config.toml
num_hidden_layers = 14
vocab_size = 8192
hidden_act = "swiglu"
norm = "rmsnorm"
norm_eps = 1e-05
positions = "rope"
rope_fraction = 1.0
init_std_down = 0.0
optimizer = "muon_variant"
beta1 = 0.95
lr_head = 0.00546
batch_tokens = 131072
doc_mask = false
train_tokens = 902600000
MLP neurons of a small language model. Each row is named by its layer, matrix (gate and up: input weights; down: output weights) and neuron, and shows model dimensions 304-495. Each number is 500 + 50 x the weight over its row's rms, rounded and kept within 0 to 999. Numbers have three digits each. A neuron's up and down rows have the sign that makes its largest values positive.
After each neuron's rows, "fires after" lists the tokens most often just before its 100 highest values on Wikipedia text that the model never trained on. A number after a token or word is its count.

L8.gate1020:500508474526537571510446466462564532477491414453493534517582462412570480515504487547548566452568487574542501456622556460529519442535516478541509574424452518520438512456527547466590485576443481531465525507542486545512578451488628540499518454538513484450490434511499511527453582503520504542483497533470551445579581559477558644525556576475582457484479555453494435474488582476467474609496430512526509519596579504569474478481473474447480609439521535576540520517502514531566457476486501444500481472572477498523424493531479437422502570593482547496587573503428569478496525471480459521
L8.up1020:490479491469513466447586558479559535508544463550547527588519511414511494581563571491494485481513452570401456430466520435577476537469501463552428596389455481467581465490509627479508553495519446544472584555446463465479499432557501537486574460514510417455551552585560518506440544466518527495509525533381473463528461500525521574503577526519595510519420457497432461592567531451538472517489459514514563562497488546458443535485569481427511540488454408410538469514525504469523496558415530509466416490530511558512554465428544509484416527509474459478435498519412517493550497517476496507
L8.down1020:502554497511550459497458519564503510518516509508472451487519667529370470505477452547349470490451537598542390509476438510516485490482463510454469586530445484515466560504583476502563448496503535506420611541520538503562515442510537460518501535433505516438520487423479553462570428449451444505552442487468576517426533453547453434492490440484508537541515525488458434573465495485519560489522456528575421439482493552460617539448527446567449501441496411514504550486455456527584492554526498537496490525544490548455399560416435539589428451498563539438455370451550541482432478508521533441
fires after: " " 41, "." 14, "7" 10, "3" 7, "1" 6, "5" 6

L2.gate1027:525441533471571439524489516501519416477417449508482489525409413486493489493503430600502486511399488466478453521535564464572524470489555401556556571496514431462571489552531447471539481538502442395488439498452539476552511458480543434507457586523540438486476554471533294412454466525414442470537549426546541478492426473447509502444477523471595484457527419570476535446499526527580531551504423508451510557513472466495506529434486521514482528426449411525479581487498571548495508446582513577477534524491470576464560552481485545490442538447487533540509500493540466485484553496458427577
L2.up1027:403479458482507526532555535535517500390477395577418546426512520529522509546403483514547518496512596449526418445474347493538513468489493452501484453481506394567433552501479550429461507474500495474524463547517592556494446464515409483520519496499424424471478507545500543480499536451485478514488477553477502430433515412527507523514499513451503467573573476436474499400433513448527502550548552456543507501427514477499555408462551540524504444400539458522504376560539477547470474569521559525528404447517389533461502464520427581551492434491407549480521548536477414524580476467530473568
L2.down1027:521524447412403402591517480473570512539519491470453562468525553508452488489393541533480533517524469484648498431453512493562498488556542524506508447493370498541495596418556481560540491518421542533522469555525450533463531458616495504523577519506593500581494424603556571511560464510477441498484516465513509508490428564559495535436562527485480467547458531436574423520535590574471473526567497510495512501523428497550550535468537484439479513577545382552337498440467524552435520511522515585584432511492467525529443415611441463479446470508567574468521370511437456572558409603572490461
fires after: "-" 29, " +" 21, "–" 9, " " 6, "1" 5, "9" 5

L7.gate1535:531539560525435506514446411422472549456463554464459459482507493573514606518546466542620491501440596593537461522556400462557519378473447571534482463429498477563540507505577503472538551437444488442485524551507505535479495473485496602490486484507464601584475559499482445587449652475502557525526437430526479467536504536493403462559470523516455513411570503534498434556514470446567534401475462522459412498471514543442518522473459509425546478483496554443590458384586448467443478393564454466464528480491566552524465536562541490430479513481489482461391505477427500537555533537453516511
L7.up1535:519522510465579478528499510533612453499484544459513530532598469493539528460483436423468455439534471505540512445454523480461415571534560427540546481520508409491466529528615418478539474490553488510521434486446468469513486531546529496410538456450529411521420508493537488420510438487503476526453555570510395471452464523539520504485612561494559483499469517399552471441503500534520479450421571531517505559440497478537568527475587491539536528492532497455431484590564407484454544495537491513499520523549583477615555550526393545565546495499467565539485488471434452540511595519447508400
L7.down1535:566408422524468470522575465499428474517471615606494476578464508501559398581467543463558517555473440522471442607556479590498508565489474447527431488546589476473488459496600551515476429530549485563465555538493476462514431513446508512526436504477427488554478533558534566480513536525550497537533549625509455427517481498447435470455550452575502582531506602450496438449485465622468569361502409538499569464467521495468477422516560491423487592550516538478509588475391498460410452541518520526554463557381360509510564499543508492439539509408494477532498469521469494544502520485508490557
fires after: " |" 39, "0" 14, "," 10, "^{" 6, " " 4

L7.gate1684:459516518504547437519448474568464494549500433491450421508464514435456511508531483481539426562581430522471432516455523546478449479444518574532450477419514378518544561491413457486553437529468526470497543492507536495536514510508434514478523413469399599480530504475504543538503499494461542536470508499504546532530418487507514450503383435472389533470599589460514541493506543546484457421425441586457456443479456449479605468412466504422553608489487604545534528375394420470468537514507444462607488494577568539472538440450481483576492427554412616513513520447496562484530487461513515428
L7.up1684:492469525481438367493436457451533393486477587469539542562477456506545488445462419531527469517489485444443502522530515510551403540549413472505553527549476482575485417499484397568550535455586507483560507515525555508542416583521491645500429478492568443455502527552452514431513592455467488469465521509445488460470599439531495558467393544451452514523465389515434441567537519454519535448594361427509506540545573588520524546475567571570537427443571486433500432540535423544497484439483408499495500586453533623434490413596484530582478534481448539487463526499579498492517435495525540543
L7.down1684:537544482400456493530553511608525442535482476543561470435545507463515565477492451574452424465443511557502548485508508463562437493469539539399459435508558510571484518512513522500534548527480524484469498519584494513555614488512446500454495469456541493469533545460385528482536407524601455521520475470433490546518570507493485461496503558502483553468398537577413375545508468541533500442363450459452488504457456458459399524382468521446467491466495592622520640478519521479497567422534504505524549556518420561468558478492482553487516493460520484558484476473512547473447511574478532531
fires after: " " 40, " (" 14, "1" 12, "2" 9, ":" 4

L2.gate348:448489533519572543420556442543513469500578462557490421475525578448404492463516443528484557497478433497535543560532487580520541564472512508478527523474425477477603472613477512480490520462527524402504537517599483435571484481479436501483541509442424498555644486473529589516553510535491466560494542552492485547481564442476384529489467536492505456558529561440537513420580451527577489485537409512581449571572559594506437529496575417557505500431522497537413472509511499425545490560444479503432523521419470573578434517600454476484396598498475546486583509486485520516485466521544431537
L2.up348:451480520550501525446524483572545559471568549396502507532541460511445468450462471482468544527516532430470568481567547519495518536481565464526452534506472445478503434507498560476537468533495464551488471478551504413494560506430568530525424536409538510466522531575564440568595487425469500504535549485605539503531561523525508458517479516449502388535540457473533438499557444539459533496564418553491502494501494560561485496509593492405492405467513420457485509518454482507439522440477436500509436554471503496504490438526428601517516403526556536473602413504487571543537461507532510443
L2.down348:473479632503521543514558537447443521519595539507494456526555373539516493554518438548532465489484499501507488485493523551535576534415501554569522494511438387472506470538495522483535540526473564470579542516511553475468561536445438515490511567362564501435548558517477488609496519432580506495496555463471467483489564571479465463473543480502520436493424578477534582438629505532597545452462451539476420458588466538483419503530492487578494465440555433468478595556476479472623488429511554491523503484548540560498460401514586571467415478518479482494526554448539418546502511484395500489
fires after: " a" 48, " A" 8, " " 4

L7.gate1186:491538541499468509421541513471521498531431461458374566410530578498495479488417448512371556469463553494538593532441531458548452468492478515584497583583501513523498546567502553577529458402469539526523474517419557512577532564621483522450431455450481553569476481547558541562479484371432512562489545530511534430527480566509554457488450369454514476536494521535586508521502501499436526281571448506432568361464433459473453499525507488421467464533554508515423575459508584495361423561512499491504525489489461462549479483478455464532503456522502449481513492460542582485532510568456553496
L7.up1186:459622535507459510463493497524516511518433431424366441490587497427522420530501429515499595494464604506486516522448472550501614466492416499474503486497537608513450469497524498545517508417510484499482462496452572513461486466548502490499448431396440463556511529541587522559538462421425485560579511566523522406447532524534574586523454416443502427592537520436626453491488550499482518746509531494481613423462428485479537457543524479519511493523534508567399596480534527577470461483490580509530500548451523479479485432531431466503524487504558438499434501453546583515520498501482555611
L7.down1186:543605512558548424489451512432497501447459475454429633425496549481475474483464476402408474552536481471539520560481561467464530503487505538482409469466590488481490524540477576506452459383383521491490399509489501543547486465417497487464512478477507493606489452518601481516513600455506525518493372566458638499516496555567537546530480402534538509480471511495428414484524508467417474250463639515445570437498468546503471475582598440469571552563485477457513563463502523516348496542506457473526461450541504481554523555505422480472449448532465517469461462435579598423527476465545531522
fires after: "." 64, ")" 5, " =" 5, "s" 4, ")." 4

L7.gate410:483488607432432502433470459428526478587418491500538481546529495537527450471558440550464481491564529517531496532503450489467528489517453462590521514588548562485458513515503477584470442459489535522489484478511501549513457476472533503515403524448465526547507568524572509480499530503459483502496510519405431567535462555527595449582464433514566614586520497488559471516520522530488499441512526467346585442437415553457518423493483354565464452585485438506463563469481557488523355525457451508496509513454525468515516442456428473576533466430504453458521475471538524513593481571507574495
L7.up410:480443508442438508378463536552502465513437542425494432420494575538471435545452425517526545502491517428572474566438451523528501529505512455499520481560434550404400491606482477543535540486434512500509507464555477558541590408477538476583446510412514485556500499569476477520488567429528557493561550530478542474583530488473556478558505400528481450554564455500573522511511549464510545440549463436451565432444564544473555565536530503556495489471538444471389503597550567467468536531567551490446499460480512484409488548519517517585468476471502560614492419501578576551535498551513494489
L7.down410:486582498448506518450430452469543519537495450557403405363531469582587603521485567535477431444477614513533561601511593491468409535503545475495486482430419495572512501544502490444612397479510521464497432555485558484536520429454468428446434505474545513582497510479576480550513479450530552487498474599463453366455544490476472474513497494507569544556499500566645413463560507500436565365533560447539539497428580487568522489535501496628424496449489460475438496463483541485486469500454489462455436452505448486572474475518424507504485501503446470475526535526571502513550464466500522496
fires after: " =" 44, "s" 14, "." 4

L8.gate386:526461423482502456491516526604521547488570544473555433516586485444470404404603463605577546548576493496467446509518471505456456578474438459470535629468483565486475467443463573531527572552594532470497612484485485419528510507545636453479449448440473533495534526546437510508401531443558495484566418501494589450543467505559477538446512574462527439479546476557522446553435442431469455507435555537507624570410604433571478445440497561475470516492541463488422416552536582467557492522426493496446444515490528338575485489481449467477468480499490464567509543530493535498534588500474421451
L8.up386:437501407556490481532526605530531530519514489429518478549593396558605435490516457519644522487472470527486508534577551461528533521394451469395549529482476552495448414570520592542508588518558527470584518508528448492437485405596514474515524501469526483576525451476486499578384510439590485545533475430537509438508468568467488607472558546525517448549479512513439482475467575452529477490410487546476599534463520516530450459389559484485476540557476471495460536477511546487516514499364426509507476517510533404519464448468500410480477590542524445602468471511468643577585587446551450437
L8.down386:493434431521542590500519505497466471598500509546476575416514500500449507504480534562492522486570547486594520552528468594485532449520480559520532539493566476482460569503554486389528483466400445438385486487556530557463517532453512502472471505548459449460593446605473537508509500536498450511591445444515556501559505533540567465573550382459480468503427576520452476457477576467500511507481468501587544492571491472567607444497487548521548466531581570538420494454519472519438544539532570447577455390514467470507467488521503475445551514511377426497512551539550448359471536452568460517
fires after: " " 34, "1" 17, "." 7, "2" 7, "0" 6

L8.gate1115:483502478433589499537536467439541515535474551523553452548479398560454528455553543650525558476492477465497587496479512579488508593484487451477555579464425658531515473499508460438514487438534445512600491460496529513499435505468590410492609520519520546511426516483593405486494426393462542444412563521530497467528506454524561526495524507408576513474519542462481587494423493493474592500457482564494561476582508484503511398523552437460468484441539540613460504508509480506509533457478495544523507434515465453555512554404470558347507530426429394483459534462505527620425474569500515477
L8.up1115:470473461454538482523461494474570485564494435575577485426530454494555553517514527563479571442490428460533553671498483461474432502526605530573521562492524595524508386481549545526574526557508584596499452479497516571584508436535512497546478528498557516453507498491520492512481460486460459516511513496466454429511441541502407454542481489535515537433519460467432414551504490358514571457483429510469459610550527591500504433461500582416451435540456458550403506485488493513437481484421515600521474587526470529467434451541551439541464564472441532573558494464455519469422433568405515519
L8.down1115:516534491483520478466417503553497530534488493476564518541516557522523504490497461524500528532499317339485570616572500585573507467529486447465436504459620501587445498525530453482599484490458447486530532536424537591550568363439594597474520502525466471429489486417496423513498517442509538531384542495477492447559448455509538589500532499424532508466449569487502462474480456533421433556451528397523480578525579442474392512526528487376492530515477530602500523533544401552495482415494455429549511536498445447422541448514513510511493499521421557463485481527419519483527489607514505524
fires after: "0" 26, "3" 14, " D" 8, " " 6, " second" 6, "4" 5

L2.gate659:426516533546479455485504420540555512483405586550492528412490563518539438454523495519521429522538510540586506551519362492542515350466587483500429390596481457477474601524446502474495561520494438565500537474560435450523499468547565542602463537475536505567483459562496457502513474433494477444514528548464517412513443541563444483500431539520483512494511557498511512535514565437530513489482479464550546433450480483438545477540547550467383509503440465554528408496538448571553412572523499506493439545514506539474540447476578509536535657630432559480510540481540485410573575487502495526
L2.up659:481474423539499561467474529469563499473605501521528478611538485520471604533544587439566465555485479452451488497544486498528488526500545490534464542439518472530511460427555560410537529494514558502559457482521560491576505527621488500403417572528339479490411544461503492546440460457435460558535508516477515566525575566436488517609377457568519508520542513437506520603538546465569531427505471526459569607603502555539438482489511459546499506441505483417491545485420430536495524551517546458450452507472527547510540467612450492469449500463532455435501404559528460549503508577475392539
L2.down659:476511533481597514579498553561522607446429463505491475472404502520515596477492593496462496479475500418589516464481497507440510521492511456493499469523512391480625468541489559537554477516478431502522530473597479467489428507484452488517491539502481522540503474432570518471461547408487498512576579590484479392430476449486485609500393456434528450490488559605549560528488528496516525427496577467517548632498528501523481527462499472442443500519463511506455584609363435494514525427517473534484522564554530500531477457483529465571434625450599473473541491543544443459532530515547430518
fires after: " " 46, " (" 12, "C" 10, "-" 9

L7.gate1643:456504520442585414439497432541457530445477528507488506527522517470500453544467467514577518448526414496504484468493454519523449393510525485510529540456487512505524485509473490542497607494503492470516490540488432613475454433637495482436553522452490617521449457478418561542437516544452548583525502430558551452501458476469510544559455526427513455474597531555547510475442464540561489437481405493566483422521574622525504565440459521543465513441450576506436405453437486507542471474447496439608497417523508490561519474461479465533470468455437531532473464490501478500578585512319555559
L7.up1643:495553546465521510448501487555505583438550550508456554549511536505479410505488465536524432427477502470479494405513448428489446460501474554528546552405581491560527482485539462490468518450490526442512553576510460525435406532627512465499567420408523536513473527472396492455552459467459490527528578536499523486463469528457462522509504518484447531421561510510534428486437511478486469438519460410435462501413425496491536546434546530441518459463459510518559561511499496492622513539514512342454562472495444443462547492534442548557489459444433486545585444509545518480488553443491473555
L7.down1643:461468450489534473521565513496499513492541484636542482401434512462554482480488456503503609506518573545555612540535493618487420483494549547558421498500530459462445522539518469562556478535428546478537507518468392523574482520509533442415484478358551430511435527513449498491436465437470456461603537534540451519471593510484448534562521481519455456522430514472568564534498544591506491468508393474394431445558421538507522515468569426516446496510491556465446554483425535546570562509462498590544581561531452555496554444499467557459555457521457531478471416582411520586443541492478532471
fires after: "1" 29, "2" 14, " the" 12, " " 10, " from" 7, "0" 4

L2.gate1164:533465486529493454475593566481449436427516461478472550560530606500482545566505469548482505542525494499501492483591424421440442558535408502434473501468551435475498441484517468507489490494509445421528462521546403439591440474433580502572578418465410547521571373527489483457516412582466561569581552457484559478539481502441525489470559563602471532498505477510476544461491595481528467517563419475588451498482561480488452385520568414467608472453418566522543542522468474360563538596498440534399484486534480569487535556533444484527416551487479424569434540491459427437502580556521483452
L2.up1164:507555451599515449639570524482496425521500483483449504561427574577445489515549442507503473542487501463555469403547497464569443507514522566476496491444523556575530459504551411465553493537367469459494444465407538486492565431498535595463518521527473523476474429558475450482368498576473495552433568448498580429518590480488595589480506484563412566445519473568463530514436637486513404513553547480442536542443470383597524443504492477500559423471472484575465505582516441437459428525437588593518471600485468512471549542489508551427550430494554493502498573456503460423416442557495450443
L2.down1164:476565486646514488582574503476492436534519489467528481566370603593465494403596432460475493550527522521463448526527538461475506523509519539492509403521434412562513498483596619539520466549515503477533504606481524560593595465434498497470560519521504525505549504499478568535438592530497492612498461470409462481503498581566438543542405502539434563525575480572517468455477487525548432480441484487540447447433437624569495478554528497512474481506434412505481564558517536520549448481503530506424503513495507444518515543515514513411405510509481476454509501517473478479479460572538462489
fires after: " United" 29, "S" 23, "," 14, " the" 11

L2.gate1695:402424496495449481464449523474483433564571561546514525535512528486459553452465466434502547501508561477509441539527390531524499486481505555518542586456441536484556473459567595592549432427517539573546489445587425428468551391438560581517489426445549576518519537503461493508477457513559534544478484474565500535542461562474460505573533491510426555431516530525499572407569569410494449411516439527456602526458503464435520540486524519463476389515494476467486534543391586579544424409523448567419583459456482505592582505459533502466447518552474552473524525500478456521539554551567454604
L2.up1695:466506588544488495473511601521433463442412516600555507506521541587556552462414516438511527520571536450507518474486481530535501470475522554506462436466523526462430633469541456549540483449508477533564508509476455467443468421519514499498504427474503542560457478447499517463472471387562545427555516521552484429424520626484511438506541415496463487401506475491658552512563515487420514456491435474468519504499482488455492505536547450440462504449519458452444430535538532432575444525509622525510573517461469436429511512508391545434544457515474468549425522499477452552494488481605501474
L2.down1695:434536585480414475486473551576531544534457428569496508494458444510488492505505472542520487467583489420463472498459493607508570566508516503495445530490515507464514547496458546519533443400516538592513545574459514532455466412523519461546559533460516555449347605450476476529480509506634439495533470492548517535436505482524530486569467484504474472459551469438512589504477415526523501437491493513507456400496508468528334468512520500494521593492510492534521501469579604366469481525466500501475490436489449583564558497509432472555519483529525425466559498470516469423517465431483486453
fires after: " =" 41, ";" 11, "." 10, ")" 4

L7.gate1134:474418483543542529549495458490513558475466462535537436468491499495434525577499656506531405472469445532511508432484425570471452471410568537564472533470459484477554614461514427533509434500506522484525446431521491547415475450603537534495550433523468410438481513524473503497460567515454578537528504505576549561424497598456497470554474488513466547524587476529406463513519554564599523473529415461508442489538523456493546548539438450575471455515496447509468588495575537408549472514517501504476433595511484492492488522539495531461486511514467491576444461487495531517507507447400458532
L7.up1134:466509503496518422502493502594516521513466506539477503526449540591487491640496500505535542494503479517517502498555522509503462406480611589536446568485384509513523590453526438542492547504564508582505441437499547564455456430530426480481555428521479563479488398567386505554469476456540511541519497523471530488499526518496473560566417514573592514467548522470519449383434520518507455504493355476456541540495517465493523443459467499555507440466526499457489481544536532471516418560532634500561466486465528441463509494531388440562526457519462427535517462476504530454527486501539515458
L7.down1134:501529521500575491529557497559527451518489535517499539466431542496490505553519489512543542524560436490495534513495468448379431508547444554412495534533459456527522530479449418491527556461569498511351526428550515448458517529563580449435457525467526558519678420518498524478485505522496507443458501496512447581508409522421407555503368482508549486509461485504510471492526485497459394561503431451466481478545483540469497541467513535522601502578459442424464519524553525477441470504470547505457443529558463458428406462522466417568538497493460471561581470553541543465470470482579548507
fires after: "1" 13, "2" 12, "4" 10, "3" 9, "0" 7, " at" 6

L2.gate1441:476557524473595533474522515486475502448506441487438505472569589537462468528501482468587479474513513543490489554467509504480529548477615517562407429510486397483442487524514507467523470534504417423547531471493583519354501520511507491521438551428445521519458537619521478522408574495505510455500548519475560505501506474520466535535572464502555396534538498442445488481533514500475481524463509545552488450499476477531480572509548542441561487465543461533494489579444508524504504590483524424510429596519545573505451503422570496505491436444479393490482425475484454577479481485436531467
L2.up1441:423560422522495417536510490483445461435530512462555490486501432508483505443511465464544495417463553403528459484517466450497520498522531447552421428509427425573476488483497502444466505483504439502533496518489552518600519498497432492519421525536509491495460464447517546507574588401471523451509520539486561540428459485410448460526549407611485365509470506411390561446539569458485539503469491540468512545503508515516449526539440482578487473523487470468482414472424534538496490529484515463586428445507472383487465567549510472443491364401583475578616513547480466444538488479594526429
L2.down1441:517613501511539486504427532528466478503463628460465455486420444463502530495488451524519494442482486530499579409550519527495493579585495546548504412489436561503538517509614480474469579516537491537451420510432525545521557488562533576475479605560575601525534487499565515482398523528529538440426436601483457516467491489542445480533550394470605540516520478492514466536492413442522511466482438490507468510542446524403383520539438495517485470486521453463483474501495409556499593543543560499483440481535497450582543470574550522495506473456538536589506506592447404483505571537548466482
fires after: " " 42, " (" 26, " \"" 8, " A" 4

L2.gate1367:501463445472548523465539458491524494511590491486409593471561504493449575477438489390406447552552516552494543505483484453454557509472577484529458506500523445486531419510404496468505532497597561432558457499492562521452494596493438541523457525502477482400455423490575563491564520500476514430504489510513565574494550454464481486559535491524422500455436479512489517496389490437504452499378503545451513551560514532444541411536566494484474454487517510541514527505488545534503489458481515505469535538485531486506491503467488585365375530539548575537459443445496518448550447426600500549
L2.up1367:534429528500542556525424531442496520438470529449356506512555550560513587515505496436550452533462502538500534547571525506516517413544492438620486550552517543534568499518417535486483532497523515475528498445512461497609508469485459459565531500468412432431505437479542459535550534525468530474549465519486545547512485433457449549611479485508433496477470482520393579487528394436557506576542413535442620583463509491522548449438515557570491471457478586437497569535483487497537553490563486445509506410462430515523516597566511562468476499533554460467525511513525588591474519429473473506
L2.down1367:450636444544607453451524465566515540489525488498442480597483526462459593583553526467463568518441411493452539552478565491424528462617589516426509490504499472447496506505479479485500525378559442509538490529493557547420595515504510562508463476434496543527584513539430553500421537506547467462475516484483624497479537456496416509570519499459479587522476501506541474516550513508419461559497623585567505553556517547490465459500511514495508481514486505521558510433534529419426502541503470466455447447581483503528540490426538517523517485543596562567480454609550507399533517538570505572
fires after: " " 34, " Ra" 8, "D" 7, " \"" 6, "K" 5, " A" 5

L2.gate277:447491462529481488559448465456534487491511454447454501455567487534412476451410453470462454536415489449439544478508572425454518416517434477397427440472449462523615531419451487408478594468506487494422540541475465553589454444504501482524495512446450496504526458512548517345530568553476560565480479461504551469498407502475453499493530551525413543435488476471472574471546522529490458521531486562456487593597529390451426497458521545524482485447580436467414511456529493581391598553481459526429518465454498567463497468491501504480535507558578508572486422505490486465461564551517438455
L2.up277:490554458487454452553537496508496441428542486399414508456586479564509446449411444518475524472435572503487522492514549505515486527547539447465497456579433558510463432530398465499420484419525426428506492603553373489641450516497537486521531486454487415514476432439583410404528523455518529444524490465500431517621397514464415552520485467434449604420435406490449459510541594620538541449451559565475497492484483487427444509520488495524544506482550432422445529521566461494457567527480536552430534529521464491430439512446517533490501582487665481529426548485462494530511491538491563471
L2.down277:530552496505484540536476433544491586497549448569516408474496529430493524469573451572482480519415597460465636474464551492425595451491489595499445501468544474572508502537468442492517423545490469493508463609405487503472460428470512582579431576445489540520553478516508604480489623456464528516568397524493482501489475524508426503491450488530460509468449481439511481478523566503445498527528441395497503575471471495557481490573529575583428503449513420499405539506532483553489525533413518505494489482524600507381530496553594469513513526532586405448462470528481583622568527434541444502
fires after: " the" 58, " Historic" 7, " The" 4

L7.gate731:504563546496539433507469513543577460482509549487424448434477500494452488524480484557525444541471540505448495645548450555516495455477579563505449461445493556401493499545482420447579515481410480527513516466527489447498500534556514632547472506456472543506537624515521536442511426445465472401467507440496595471504456528480488544615556417447466469435481505469462553559537561505477433496537528538503493487438463453565471490489457500635426499512508418519472626459532513607506478433619446471513550492542509546484484537465470520459509518518468519509475496488503498381467485574461490477
L7.up731:415471529471548509573471571464483504486450388454455463413502487475485494452495520481454469468497467494583579471528516477541546523566478453470435505494471532457522506522526549545426429495556434513476472420517450496602472530572556479453433486438448447571550567559522501531596530521520472503502579507490598494556482552523470471562449397512565527551534488535490491507522527476541549335501450558514475472422443436470474566513564558474413501561574501437490395525502511449515494431645498483506591522445377466458413525522486501527470569452606464491473529520539584485454470482528510466
L7.down731:510481537469584551550518521470602521408530477504399536500442477453516537536477513452586537464481530591473451466400551518506535517496487602492493485551434526447534554423483447534539488615582432486418462495484542460468501508592457397424556530494548473482475536474512496441526532488443461453483472522457546444513422484508454509607568444502384440484506586539481495506479467551503502261545478511628565529538470536495478593523520505529607514567502458525495599541547522481455551425487445445493423588521508464477577436537418464568543519564525532544539520559522427490506513526526526488
fires after: " =" 43, "." 29, "s" 7

L2.gate1141:568549499547513565542495427395433477486480460547514467444480493548471450528449568471570524488547512528480535532458460525450450489429504504534416477495497527474480525518482498547544472563556465585588513521485551504432494548535572479574488516522520492643468449416512469581586444458567457470537520553502569450611521512533416473454451489515552627540437499396523442453448437441543476486492506471511520527591502546428499421524586509574477451483464520501478551472522558564494488511450481526472456460520537618520484522448551478529413542418517584450521528466491511522436459572607525526
L2.up1141:524434524478460508541444449437514527454590484520500507522482437500502416518438532465541540545533480501528582481445470449491536552438443469559556505467503446418464411410491543411540524501485481488490489552454582429498422580511556467587465511522441440507540498491476610487524461404471431475498559612459549491429536488471501566538506532552552524581377508434525467562589513503464579458554539565485570514579537475495414494465542560550498481467490444544525591429572564595446427522499524543513499528447536587497450468495515453571435472518558529407545486453468405550486514430554485543
L2.down1141:490496494522497501540512448449564397566645514577547537410520396437501487550413491509527562511527496530581390474413503591555525532436496530380570560552539465553474539423468539547603484533529498438508502502489515480584479540469514443566466508475444430541486470575535531446485428457614538590461530549445520533475501506467460479573530493520517473561533427536560474521528588470528546516509516463536597471482492547498510572494531412565461384519506472481494533491497533503486395523511552490510509546498506502515498491482578463450382515440482411444451381606467470487510474538461484463
fires after: " " 61, " (" 4

L7.gate1500:524505567486552513447480536583472520482461421435490445589520582486451467460479469513590458488523448599529497539491462509530396466510480521563564488523594527505407534577518482524574442424446485502425500477479594470428422495462536533550483454467524499427506471365415529445499537379522490417531527535528550440492509416599592489407502544481566553551596564489458527446485474486434527459514451533529427530530453556516494452467497578467462474431584577489515442491478491427584455411437532664569555536494445395503566584470532595385543453435473461508461564520553560590610465372428553444
L7.up1500:496487493541571436416446427497497541473516542451523462523444540543537476470434507473562551524526618424479503430523537516437484574502449514556557465462470503580451529496488511547437522425455487511472467540493541506563474528471450470562508513575464493513460501549542502510461509497554561498487523524552585526525533493589551478551454601521401549529596489565503421491470483513474537530606475434433411540558505563401561602526531481484452466489572480519527484488443528440535461521529506504551464498455549475531470550487452515442474506452495366557507489488521447528522485431434544525
L7.down1500:508510463451485524422504563466521489488553544431516499509397470403539398571478432562608519567501567488399485490435438478564458488430521379509541413451509441471463519548465518475481437453527496439585430476470499467519439509436567595501510522468647533606510469397516475531477502369642611512562477547438562472510551436523458504414475510537464541539529502508535399476528461530530552506468514552458523448542550554436515565473515422517491501482567468408540526570464487552532484540475424445539450506565609421500426518570446534513574511500611573532483491535498489501562383466409507431
fires after: "0" 42, "2" 11, "9" 7, "1" 6, "–" 5, " on" 4

L2.gate3:448537528557556526441538521517545486511579497502432593482487464599483434561475404619503471476497536526470495507521490497463535627410517549463444499466399520462556490492486430560551449530475442476588456524452450494594473480458461510459534443464574480392530452467543521502403414447479551560539519377560515557611504495439471523502541579493547422375460495481415526460557548474449617445569668472463477436497483452485403487496523528458591511428561511464453447472570525505526555530421521474447490507545440530453416412536480533494472523497430498582474548398486485474491557627505514443
L2.up3:455553488498487493412522556590523509526574553557469588533487462610529479487539464530506479525462491456478483510516527489490518575533585507473409475464416528497568506461479455572489474496522457478561410459488459448606450539534443430458624477511553532431484372487517512480428447486504542544519462404484442455515435429425524592519553473510503516468496495477499484504473534485520599469511588495565428456419490566516428477514417541481552455496549531521478517469618472484574584536473488476482563559506461504419388473546558557493452482575508475517438536436497562422475647541521488479
L2.down3:547449455567449470452488498575390544505596532560624592532605522498516485492556431488553515431470519444487439517504489559511501533470452551485452496551462552546438509567483512527553566517498468446539509519471391536492512637566552350473587512548564483462487490498430475477462474466349527534578439416497454570497620512568422582549432458607417539496484545561453492504571538477591406393497492508523458528478456494510447483565439463494549561578444470461474605513525446459447504567508424473422519500476522520528510468587624534452525501504467491481488532452450518404507485504453446460
fires after: " the" 63, " this" 5

L8.gate1014:505543446517517484508431531468595445543426594526451511539416513463483488511501564423429519416442546472473545566518526517444462478455562445459413456454524495604335504505458538487562555378505596568445483546569582533487483436459482518542476475465498502551416479544487461434519497514472478507445538419525440480543485518435581584621501447439455504436562522551507486464438503477448449377472512573502548529491470429522403550511560504552551486550556442450512477510444523521440501493502517495459471570578491504552560526497457580574549538518504495526480466494543594471518443487548499495
L8.up1014:493681513521496511476515487507477430462466520500546478453508496474526534445509528449426521468479488487564564533440493564460537418538530528478494469536431508544443559477428549471498470438502514546434448492406498574496493418480482502479387532397480555562472549454497486411498435546434501459534488521583457532470490567500578601609497509455452490460470590443565591533541557457477519497492460586461507485458484465428493518508555522567515518499537485553403491396543493499353437430534462520530393541498511445571485478456530529455533474539441478451478464492509507485523462576585586539
L8.down1014:483516580468473498443499510524443556497459567527555426480528543544478430486460521475526510592546536509503466565436527539510510418473500484485523539550462493467520532552464516459485448470453377587555472499537544461528407478527574533450456532442436548541582523526488440473464450493485481523642425508555475550533563501547618521550516534531423529543531553471512482482493577462487516135473512565532495420492456478558463489496539480495543473528599469588484391550460566509477429462546536441431474514452489516494450479489427521593506427438464472511537494441545522405409509444538503525
fires after: " =" 34, "." 27, "s" 10, ".\"" 5